config.toml
n_layer = 13
d_model = 160
n_kv_head = 5
vocab_size = 664
activation = "gelu"
norm_place = "pre"
norm_eps = 1e-06
parallel_block = false
init_std_qkv = 0.0358
init_std_o = 0.00702
init_std_up = 0.0358
decay_fraction = 0.602
final_lr_fraction = 0.1
train_tokens = 125400000
MLP neurons of a small language model. Each row is named by its layer, matrix (down: output weights) and neuron, and shows model dimensions 16-111. Each number is 128 + 24 x the weight over its row's rms, rounded and kept within 0 to 255. Numbers have three digits each.
A block is one neuron, or neurons of one layer that tend to fire together. After each block is what it responds to, as a language model described it from the Wikipedia text at the highest values.

L5.down8:110125140147124101148166099159140113118176095112119140132083137099126114111098137152155106153145122107123140109104114140081139105120160124141123145148096137101149149127175138112148122140133106164124110174108184118098162170092130107148123101110137140121155134181117091135119098127090140115
L5.down125:130135118162125137134095157147108123125141124126091132117137093157117155167175176111129097157112118104125130139114120131138083126179133132091126110189128135129137136096089098140105181129094130139136102084138136156082172120156149088127168119137123090131096127094143146105102131134116119128
L5.down141:117129169128128155126153084096178131104176100111099122109124101097108131133169149176153148117138124128106097135127160157140118132139139100122110109133108159142170111113120142103099133163126120138110131137165121116128126131124120126106178064093092096132117117118116157144156119082140148116
L5.down286:108150140141078112130144094108111097129129092125117132110113136079168102102105131165148134151112105120155148139148119170127115112092099121160130152098126089127102132142134177113167176131116117119119099150114124122102119166168104113131150099128171132132175134157097111067182162130102090174
L5.down292:122110182104128126109172150139152141171126152125173077116159090155128133074093158140124141140164112113189105129116172113121143164108106120140155104101118123124171160088128127118116110112172103148139132158160100107073122095124111103124152105120140132149148148131123169133147129141140127161
L5.down397:134110168124101109163162169124108168124088132155113161175115158128122119129103140136126145135119107137114111150140151147136119129085152141116166121097123138088130153097150118120145143113113128139205088119121137136101117106110126118131104114144166066136131128099136111128162160067107114148
L5.down405:125121151118103131165101112164156152130138123151105117133124165117105165109186118113085121123114120128097138072107190074115143126131145138172140128150158137091158138143133144115155182149141108147106114121106140121145097113137080120143132089129170112088102129094136144144167124148115120130
L5.down415:149180149125141158157094116133108112127157097102104112109151170142109143067102139156126153134175117132109106124113172098117145131094129160107111095128105098173129120129157152155158122117155090134108111120122139132081147123151107116140170146196114110110163123150107088146143143079107154165
Description: Clause-opening prepositions/conjunctions

L9.down53:123154174151110153118139133147094149153089147175067094124166140085114150123121149138120131086101140120138196172097094119133152128119143120089128080168070127134131143126106152142128105152175163124169101147132143101185108115144121122128106149118177135113140107106132132101107142158128125129
L9.down77:153132087109115112129133096123127115116152140100182186089103134127120113151184157093133138105104144146182128125142128155105130086102141160106115107128128130140140163158125165157121118128122064143145144128117107110083130117133150104136175168127112106160155157134102134092158086113111142149
L9.down120:105135114137131163124099139141149134087151165150122170160170154101109115077119139126111170121167155137169132114123151131116138134116139132158131116102098169129152088145140119154130166110130108127147123116151090127111127078162120145159118105141137133159121046137104100083134154101141139137
L9.down157:140116126084158074130106157139142114144152095167135126141164097117108125093145132105155120127116158168147102120158094123154126125117112110100134086120164107159165125100144123135113139116160127074108134093112148156123146114144148156153108177126122114139135116137186099124147182176127134138
L9.down187:100131136139104124107154045148123098123065106136153100124124143120158136135130141148145148113117115119146093130132120167094160103102164143166133100098152134124127171116136167092171152153163153127097125136119149139142159112146105127111121118126167131126084135137171087104173112150155116102
L9.down364:148144069109111143135148127103112133140118130140163104135115152119121164089146131121147088121094132099134143116103104132129133141099124135075090097113113104131125131082132154150118163158091145120149141121119098150113136148189106098135124121097107090079158168145093153145157146117114136149
L9.down460:163140131110147151115123127123153137124134132140110125144090172170142148107098092126165098133089146092132101132109102149133131106175106105128188142157111143125103144154135126098113131141151181102114146112121132151173169146133139134090101163100130077170174112108146143120112095104116092132
L9.down462:112132130161126145101117106134130120143101131180096160103148113096127115098135107124114136090093139137126086102127134154130152128154133153150149080102183121132121111128112143134120175095118115106119181111135107102157159122120071144119125146092106165076129163165113140175110109131108157137
Description: Modal verb endings

L9.down14:169132094140164118146122107132141124144110113094121097135113130097138141108136160103123152142140104117134118121143135180108085111107121124109120209150132141135178118152152129124082135138171164141166122089156143160108119098124076111136162178135121151119118153139180092083126141120130095085
L9.down161:132104096140150142137130091160118123121109093140119134085138157096143155132094152137084112144125154143095150062192130150116141126103153166161164137115143141128124127134083123069142078156137103139140107127089117099146140151126155147112189110126117147140160111091184150140136141110118119125
L9.down176:096137139141127114150118142103158137137154161131142081143136143133163136129086150145120128153153113118108144153098100110104115135114116100112110098136172134164189118159144129138171119179110156120124111156091138143126137122116146124118154168088071131122097147110123145100130091112112157092
L9.down239:147135152129139165139121102139094116119133137119092147152151141167120134126148103094116151151095095127096131114122144142156122141122120155165111164099155160142099123123140136094135137131148133145107107141164112124130116123152147124157132119112085158131156127114112134109129139110164134111
L9.down256:087160093112144142094116088147174117120141146092152138106170076123142094090109112127160101140127093109146159129106116107096114126150119149146168129170110161117118118108147150099139100126104088151149134144105148064155134137149109077101111087131099140123130128128121135116123133162138116112
L9.down262:127144098129143135113093156164157121108155111137141108114143160101129123139125074110117145138121113125106137104161143113157117144186119109154098117134074151097156095103120105140122108135144149156116137131128164144129109152111076130146135115130097154115074140121160094128185131106146167125
L9.down337:147153143106170175182141131120140081102126097121130135114139081102101139162137104157125139136134135125111111150174145178112073136152138113123116143142114151156127094131089170114150131150155133158089110109150128131116138101093107135141094141105107087110114126101171121127116155104143119117
L9.down420:121071098135133115152091150120120164160111145121105113101106163108137042139054121137123123088127095156138151075140112131137091140095128171136200137109137137143109160150100122107126133137126134138126147117114150099119114160141126104151146156123117151133090149154117167092097125091133135117
Description: Parenthesis after names

L5.down172:134140093127069121179132106159124113157103166115101150148129156105104111101164160111111085074123135152152137126107095107104113139101162109148127162147151121104154143149100105148117136129138122141125137121127125159151152121118108166170142136122095094199151162118133106138095094176126116171
L5.down230:085140143104109128204145141117104121102142118114108086162123169112119150135128126094087143123123159176132121136130123096090137131104118067110083171123135154122090122149113155106141152147169119124154138106133138126146070137172119103148135119098126135121122115129118165089172098114156128110
L5.down332:105132165165138122133145112144130078138134109105146111145110118111170141089114097140156107119067147166079143116111122164152136143148117167096107139103135167119119140107171099096173117091118135142106096152156088139124151124112109128110115090145129149163147119126114128136132104137183133117
L5.down429:137148089105096110173168124121124108136085104137121140136078167138138124141168133139112116104102120133141118117114101164133090073134115111105151127129138100148114120138150168064142117120149100094152169131182155146156105095110121113095140137146134111141114098088120110127158123147154107125
L5.down442:134122118151126175076173104160136108122104123106114129104078091119127114134133114094135115099116144144119144102134105134146118155088099171128172150139135185135102117148136150113127101112148142127106115082124136153115129142137108146140139142118103112170159089121137100187123083158206143109
L5.down461:158162115133101140108139122119152172130095143121098141104123120147109137160133144103138118109125121092104100166103113140127146105147139128116146255124103122152116069162146112096142119149133134169136092150111096108156133113103092166124116136137117110147138109154124138124089112143110146125
L5.down485:107158134114140128147118079145146112086109142155130101127094159112184141124134153137103161145161165156140141144163155171099135117167087129113093117116145179145153111120094130095116128076105131127136110102085135173118107109121136129123139120113109135134140106092063192121141144119127162105
L5.down487:105177139132148116156133098126112134087077154127094117124109132140107137129121187108120100120102183119132130160134154122123110141153119116102133112118152119135114106169115158126139128134131120141118150143119097163155142128099081196124121131126119093139107094106137104108120144141141127112
Description: Opening quotes and prefixes

L4.down511:151163089137116122172114148146138103116114127140116128153148114102138142096151178143155115128107151144125160135142111118133112136120123127134111102118089148128122081176136153165164146132131141144175170168127150123107113124156115164139140103107138131091101109133076145078139147128053132104
Description: Multi-piece preposition endings

L4.down22:148133106155140115089131115084131167114136153150131125142077137097122147126115155119105124080111126103111099135103106141121117108156101143127129114136131112122140102145119112089086141137115109138121134109123151144126092163089107156162125157152149130149129108148134104128132135132095130103
Description: Negation and function words

L4.down397:127127112101110153155147128139094154106098137103153189104120155116100133105164116159116114115140121163105112114099126121109105135136129152143155118136146136135152135125097119085118103161128126128178145126099120155117152133163136139151127122176119091114113126146103068119127148168106134103
Description: Subject-verb "was" and word middles

L5.down126:096091155139116110097125134123129075087122123137129123145095114133108136126110151153171114132093113132173127068133134143133133158132123149183122056130125133163088131155094123156124164117130090106121144182124088149107120112124089125134183126148122123155124135131103131101127135147138119125
L5.down221:120129128149154118143165151131171142117150143135155079129086132123120120111110133108156108130137135112079063127135082121169156116129122143130111094119132114098089156097111094092138110113142085099136161130151131130086163124111152153157125163112170093127088170128098126148157113128122117116
L5.down233:124128060145130142123140104144166127083131151139114127091142108086141158094110149144129146126115136161130117160158163129110157135119116151101179165148111154108110097100196149128092126112141124139101153134130142099139119124104138160137107131136099138121111168150116156082117091126128100113
L5.down283:096137152118125118116128118122116141129149096131099120108139080132116136143130130156175150143150102112139103175087125145162111113135096142143162133078139126109137124108111122136135158117110137136130170111134145123191147119140160148145093139180101099125114140129162131163098124135146129129
L5.down350:135159122100125091115123114109076135108165115131140132173169149161100156123090137151161094151151091099152166126136094167169121115120115136152144123108116137162113152137122109130124126104134174096128139091176132115162078109125127151121093166162128140140135129133130102107159117113163125121
L5.down379:105146187139146131083112114158139145096146101122129167110148145093144181101114137131119100136150140140156161141143120113147112081083146135138093082131128119106099169158154106136170079158116143138138167094118132140132119114140141126135121086139145130149123134100119111130122092093121107122
L5.down451:111113105087103144163107095110153085158127176133110146148151141169110111102105159131129136111137115131083125145168136137111098099151090098117127141129097149105113132145138119149118150141143132081138092122116124103092144098148101161128137144132095079153070118132128151157102127099163098072
L5.down465:125123108119133085129150161089086099137151119114121131105140146142123125137135140110111123096104129119125127170113109142134167147111100177102130131115113190136129189132129110108128111131115099129094094132117091151112128119100136132127092135157121154141142143149119168132141164129180112142
Description: Date-introducing "on"/year prefixes

L4.down182:160132096139103102112084131154142116149126093174127145131148121089137134150135182112077123123124126137149133091084146126116106155154108122158165164128111115117163106100127113122081109111138127137126119155131115114113078149155122148139096096101152146122105163160151116132159144133166134120
Description: Prepositions introducing details

L4.down449:103157128067120139115098129118128126115121111140130137205147130158149094131117173095141125098138144147105142123108135123153139112122102127094143129095141091114118187106137167109137121131117116169142117108071118112165163092111140096110091142140148139136092119073113119188121127131111103113
Description: Determiner and quantifier endings

L9.down1:172119128117113122157132140103120119104121123174090139112160104092126150102112126083138144133132184154144148102116104121139103103128171114180125119110171137137143149127121141129090175111122119115126174094112113084136144154145123110141150139137177134079085157141168126119133158143111138182
L9.down10:127143097094206118142107101116161119126098076130099150128136123134167126116099108141135099115168108118060104114128156121129152158136130120156126106102139149099090106118150111138176132180118128126073122111133169113082178147124126154106122141117112117124126139121183144132153140132128115127
L9.down63:119112102135119122129125105126116136149147136131104150139067142148129091091114143127123162139112095091103127124123124151098126120154132150123148119106150137120138144128131139076116144108131116118163140091147103142148163117101136143111163162150143089106110134139128099160130124160150130158
L9.down105:135120081096160123121146101134111126142128109135140139168173111078154134089145149150130086128165124150141146155104097162134127149105155099133158086129142095145113132122173117120169136123099096123140096118115102113117120148095134075098159126132166132151127134095152184143178183148150105145
L9.down121:125118142078127123125142148089120175116098097123130135088108142053109107143107163137120078131148145118113088138142148126145129135130112125128125155113075143118123129129155116144104099137100143118147103101151140089109153081109086132146154125147083134137147119090141095141119134102087139155
L9.down249:118091089153116072109116145138134078122147099129122106106158131119147104117163131119106150136143113132138139120158081160127130146139119126097168161144143152085164097145113124101145129147123118129121098132090156113179166146124129130108146100160130146141168164121164138117136101082109099090
L9.down301:148131145134149105152153094152150110134107122156084106098121168111135129081121129098125129083123095133138096136152105116134107153146119184121082127093105098155137139135176104109133063138159139125119133125133205108109145104098094176141136109112166143097098143148162113114140142120101136137
L9.down349:109140125096145139143117114074139119150156154094127163073128126120098153124120147147117119112082122148138146161130130120103080133150134189133136127124114129162121114144140138137130080103111128123122092159111113130114088130109079111107137145139105120179220098090143150097105123126150103137
Description: Mid-word fragments

L9.down49:185164145128115135110100128099121115146127140147146112091117138138137142138129140131130131083147094140095127148129126125176141121101133111112135120097114152102138149122101082114110120167118131157154126136152106113083166143097148126106143143133157076133166148121151157127147117135118116127
L9.down109:086145134132160131130148156132128123090149127121163130106149116127126093120113124191124130121144126139168117132171142127110193149102093092133157157122129092167116093152132100112123121136114101167099182088152148158079124127101115130118138097123153129079111142087127148186179161135110120116
L9.down122:159139073112148089118125138077073156112127175095128103107105111146164124127144144148146093121144121114096103169091146125127067146144117129120126106141090137145126129163134084102147125130115130161122127133147133125146146123159148115145152153123106135114143143116185123133133143162096110113
L9.down197:118119070144124105131127109124080113087139126108138169130163152157126158136121121096150121118146101115122093096119140103139160118130092111151126064145142134132146116125146098145179158091143156183147103115091132162115122092123150120126105117168146173128151073160121085148122116139133128134
L9.down286:116123146100146113098156152112126130145120129129127114149144099134092161110156100170115126140160121146141119120123128107112072139117194117106136099170149133149165116082146108113169101169156160112125121168131161127083101164128143103108165110127154163069101136109193124120164125122086126151
L9.down365:080131156123091099135115164152117116121183154137131124162139074126139159129108106127138090092141132135140105102123136100101115135120167146154182123107122103112095054128130094124123085117123094150143137149119148099160105091095131147161136141177152141116107165134101147125138134146178180096
L9.down394:084143135143098119114135082101127109127124133127136143154102173111139114133132135143167178082117110131126122134118092129123134168087138159134139078094121145128141166146146129147139155140103110153150108093126130129132136164103077147108135150131127116128158136129136121114154163115096070171
L9.down469:155153125101114128128147132121134134105071135124083142122160108131157163149139135088108114137097107113101103140130123116154127143146106199116156129112111188171120127106074117106152159134104117141151139118183159123149119087167105134118114135127105135104159135176106150127154127135111155110
Description: Copulas and month fragments

L4.down459:149104123109167091131118114124127131085099124146151135145103155135145095168141132157110155124120122141125177177122083153140149122135137112140097123105130093137133128141140170072135137133105141132144115175108129161148135111152137139100097121100121099142132133112178098125192083143060115113
Description: Mid-word fragment pieces

L5.down171:130118144141102091163128115155097138144120110147131133123103138089136151117173091142117158144132179124140154118127107132144163159142177108076123126136126099098147101110168182168108117075135162117142117114086135101138110164136129109160115122154099120120143120137128139150164084150107112121
L5.down218:160083127117091120176120158121144135113154144141132126154106140141112105105128160137139129138092148108090128108197140153079156074119105126178160132167102145106110120154100115141139104108164106122140125133143145104120086160099129146152165152146098116118117147166080138096104079135104158135
L5.down231:114143144136086099163162142168143119134113081135096143069099135156136144115107093100155174089122099095145153124103115111133174141147136157130150151128129135132107131108121125157094130089155192103124159144152094151126154093106130112118127110151086121135100123135095127088136134147111133136
L5.down279:120093138112142115151140095128114163097184112158098128164097161122128150087089093142112125124128129100100142149120080182104147110144094125138165129125143111140150099131146138171090114095092125150151111117129105101131121122157137175164133114082118120113134121131114125126115141106122140104
L5.down324:120126126134119143165170113104154112128122102120154150137158146151130119134130116120186138137102153135104154141108097142120127133115122103125104121124116124154099157125125093089083113162119131134106101115151138087129142122094163132089141159088145155142097112071166123118125138128123082141
L5.down387:120122121165135135159113117110124158116143115088152140131165112147112137168133121122137106146148130113123103071153066133125133153126120168149155106124097143068109119128154126131112158121130107158114093103125167121152116127133153108147114150144149093149151143198120076116137118091117106135
L5.down467:111122122141120168120100132132143109117122124110135127121167144123168137116102119130136132121173146161135114112058163147124181141158159112122161138087167118145122101146135142094130102113096125145085132151099103145112098118140128119133185167105158097136097153110085130129155143147126108080
L5.down476:143146133144129135143140128110171141140139105124133118139131116133145114148146125064111160112177128121127133129159120120081157138176132103106098134149120113108092120096125105136118110115100171109162152126115122076148123124119125140126151143147037087139122106145124130120158102160069104102
Description: Past-tense verb endings

L9.down16:152144140127151116177159107122102103162141106151137142116098121138160164119094146110116135137130108101132153116111097133132176119209100103139121098114100114087129101087161099130145102079073121145112107113097137121140129110125143131161115144136102121162152136122109126145159136150161154126
L9.down185:148127130144130118096117122170149102124161142107122135157149126097127149130113179153133189101146125075122133143115144113139137099137122108142110093115108172141121118105181134144122162104103113168117122119079129154126119116120079136061163113159150117136152129105092089125135133128166142143
L9.down214:110118145113157146121160093126178148099147127139146088126111161104121155132141131111134130129131106090065137119159117140174089124128089133143129130121135083183081110169110117156166157136124128147107136133097123147127130106149126149127113158118141085143156134119150121139088134162156141136
L9.down219:159117115164120146144158152150140131145084109150117145146135139129121152158161165115129100154107158132177135121129149109144118157174120084096159063164095099112143117120111128112150126078129134155173135109127141139117118154122103075122138126153129081144095129140123125085146102183101118136
L9.down292:080119136128114132150150099124126146153116124115118149135132091107131161109113104135095093133089139132151133112115116132123126175123124122157133189124152148114102149161154129098132157106109111144111150135133096143089132108091143099147109123125099063138158101140098129126160096105079140123
L9.down313:141108122163118186147156153101115113124146075123115121140113117134106172107151134135111138149172095135131074098086074133125137139138172108153155156094118143137093144087154127143144166111137142129133142114122135114140112107111139131122095100156161097095104167118137140160134110161138135138
L9.down339:131130096110140126123077152142137116094136120148143171169142109120124112090156143156112161128124132181110093140176161107104161122142131144126107111178132156104111140106143136135122108117187121144136144141108139103103130155126127137121115129169149130112108152156167147154152112084130084059
L9.down374:152131139112132140140159160118115081119066083134137155105126121113130078141126136129142104106152113119119137115138127188145126163141088136150170121150110157165164117107164129125126175108121139164148088098148087143119142119140162121127126152122145128148144127120162135152100117138100134121
Description: Mid-word continuation pieces

L9.down65:129135148124147168122105148164114144141127158184174112096126104125126115128154141144102117131098115125152156119072110144105139138119139165092116118073117122122117144131137087124155134157134128150126110122112170146110134080127163126148105130174138122109141126110134135114125139099107114137
L9.down216:100105175145129153156168080095109123145195085080120129192122063120132138124152143121099151137144104136080125133142123134112137131191171136113127103144097118143111088159140149119108166101115120116146155145133102150152100138135134128103141126120092115142130130113134121185114141110096124099
L9.down347:096118119173109105123131131100178085138124178131158101156147153153130088133140141143138131103122097148122165113126181125154141149161142115143161100076097123126122135128088144114114078152124140105145145103120114095129158143128099083077124103115100139121086111148134080131176181151113151110
L9.down405:143145115150129124097160113128082150086122147118123159119191092146180111162058154150176139135135174117122140143156140113132156138160088119076129126126132121129158058092074107181122147152118141111133112115160086158132124128127137110120126133158100149121123095124144169134106126122099129128
L9.down416:116170139128142100105137126130119092134142108101124107137127134104074164121105174127118089187158143106177125125124161135102118127089137131096120133121131150147104140126145105094140151132136114146120120105123137143097114141151101141141114155123118148137129171163033109124108169102157162114
L9.down419:162125152146165113125104116163126153129121151115120132131121143151155136110123142165141106133139108135162107110122128166142088141153153115138081085164143124086110155078125070148170119118117132083138112115158144116135108135142148168150162095160125107148199118202109158114157132165131099168
L9.down459:118169147103069150142089107193158091071124100159126119140111133108114133170135124154092093122111110127152128125137141152143122163116116143162145079135127104147083164137124125128113114130140114098165134138131153153101084140164116115148129140178120108110125146126110172120127100169134163119
L9.down480:165159112174144140153111105171155084116132136102141122125153115135149123147151166121098098112122119140173103113135132113118145173122067104117101101141112127085147170180131076080143098181133101140124100127142142121125131091099131125137125163121137156150124113151136123150107134134163107112
Description: Mid-word completion pieces

L5.down134:106162160126111151156155144125119084124115140128169099106147158108135169083121127153076088130150109134127163111154112169116121148164119135146149111126163079172130101135152139140126138133143108148151106110146122135146107129200123110132073161146160158129128130126075108116113097097148124083
L5.down156:109192104148108144106122088129107125090142142129143132104138143146136123139108138136129100135148164123170119139128136124144125156155125115125140137103158119105090133109114173154134151137106107151083109126093126153164087084106150126116098157148159138098139110086125125151107175137131099091
L5.down284:135136098137078155109096120175150100124103120141134141123167110145137105155101151151136094138109111104098097111144198106139102132111103101130144128116086111123138127074106131189129127143133148126115134128129139156152118104194130134110095171149132136140098120073135127076107134137156099132
L5.down329:146133124182104157094100122121148126126149100119150166131170122093145125115120182190108152143123083107116129104094107149128143098138144156135162164139178127092094129103088127112136111121118133161111126121160106123099164129174126121119106125110143119155138152157111132139117132139122112113
L5.down340:142127126137121150123141135124131130130155153131142118116154114129123124125084145127124131136094081104116155160138105134125127105096114127119165126149106096135103132134138109105146137142105077155103130134142120142121143116148167152135122146095108094074118209133133102141152165142113090137
L5.down355:170142087143120137102102166119123147126169107110138131149176095111075137149110166139096163105127101138162135154105153136096123113088095159112152124139146082136119138121143147124131165122165108076138128082127111132132088138128151110122130124118213110134139152124125152146119141114121117108
L5.down365:153139145130152176113142112128139139126186108162107150113124124134114155110117121142171130123139154095132127115157167104172103126131120130083106100106102112115127109092091187135118117120109145120130134136163129159126104131174142172121120094109094118140139111126134125145092114107157150136
L5.down386:154154155141133164166131153149139139107140124151086101153150122106118170093114091104172141098141142137143115118117113135143096119153119095158122078108114116138103123107107108132118143115126128126123143070144159128185107091185140129113105135151162120145114157098120146127143143151152114127
Description: Split quantifier word endings

L5.down41:109130135159106131133134089106169126118108149148164118154111093116159141091142134128117158122139126186104114131119134146151117149145152100070097156139098122127126107133120120117139160133130183131108114145108135130144128133100102101142139143126081106117138139085146115127174158119117135144
L5.down43:112161069115134114131153157168108156135111155079101135116118107162119110139132134174118133151125089139135114148171134092141142134141161105126172077114113098138122136152088106091172119168128148144111162139155142113138145163155090085099137099125135075140075136134133084086078087159121132109
L5.down58:139145153120155116174084099131099120127075098144135149170146097165138104105162084118111119127141141105111109192146102137139106094134116137098137101101123162119110164114081103104168098131110103103127162163137152123165132153124119114144130113144105118123140156110141092120140138138107138082
L5.down87:153144108102098121139125102154063121072103135130113151065136137097144140111141119113165112054115142102123154085118125119136109135173140165133159123112124119129102110121167127110154137154153113191102143131121141115164133088127170112142072130138169130105145128150138121214109169117156156117
L5.down103:122140139087142142102136125099198123178128150101129108119139124130122108147100112170129104126127132109118160125116142144135127118102142127119123104136170148116084159091170124151165122159137120106112077104129153099163150142153118123122175120146111091133132067141135145128145154136139122140
L5.down104:120108116120106105132127108112093167104120138114145146175140136144098121094153124166120114118161107112102077124148139106088123146142144184131150149167173138147156115154131101111152142151152075143116083143154130116139161128128121109157123131199167148150112134120093092133119126109112129089
L5.down351:149114132114158132152122101158131153119097112130137116146154153154110107104156139142135218094077145120134089139107095157112117117109126125076142057126148143166160115145092104114097131106134143129096141116134121161134156118133119108140102163118103070121110162064158130171123127127170137101
L5.down492:123091131106097143082108092119169160112132147136140124097100150158130096099136118137103087157148154143125115149174118113112138076133126125147139123126125126139113130166136090116127168157119127120108075117097174134117095100113120163138140186109105139129133112110121134126168130128135083122
Description: Copular and becoming verbs

L4.down143:149164150105137168116123082142146094085120105102111076174151096089136111136092130134150106112166121150121140174149115140114099138097120148158128212128139140164117129117152129113144116149165140154132122120116139182112149127131113135077116141128088131162147116101091156112135141155157096111
Description: Opening parenthesis after names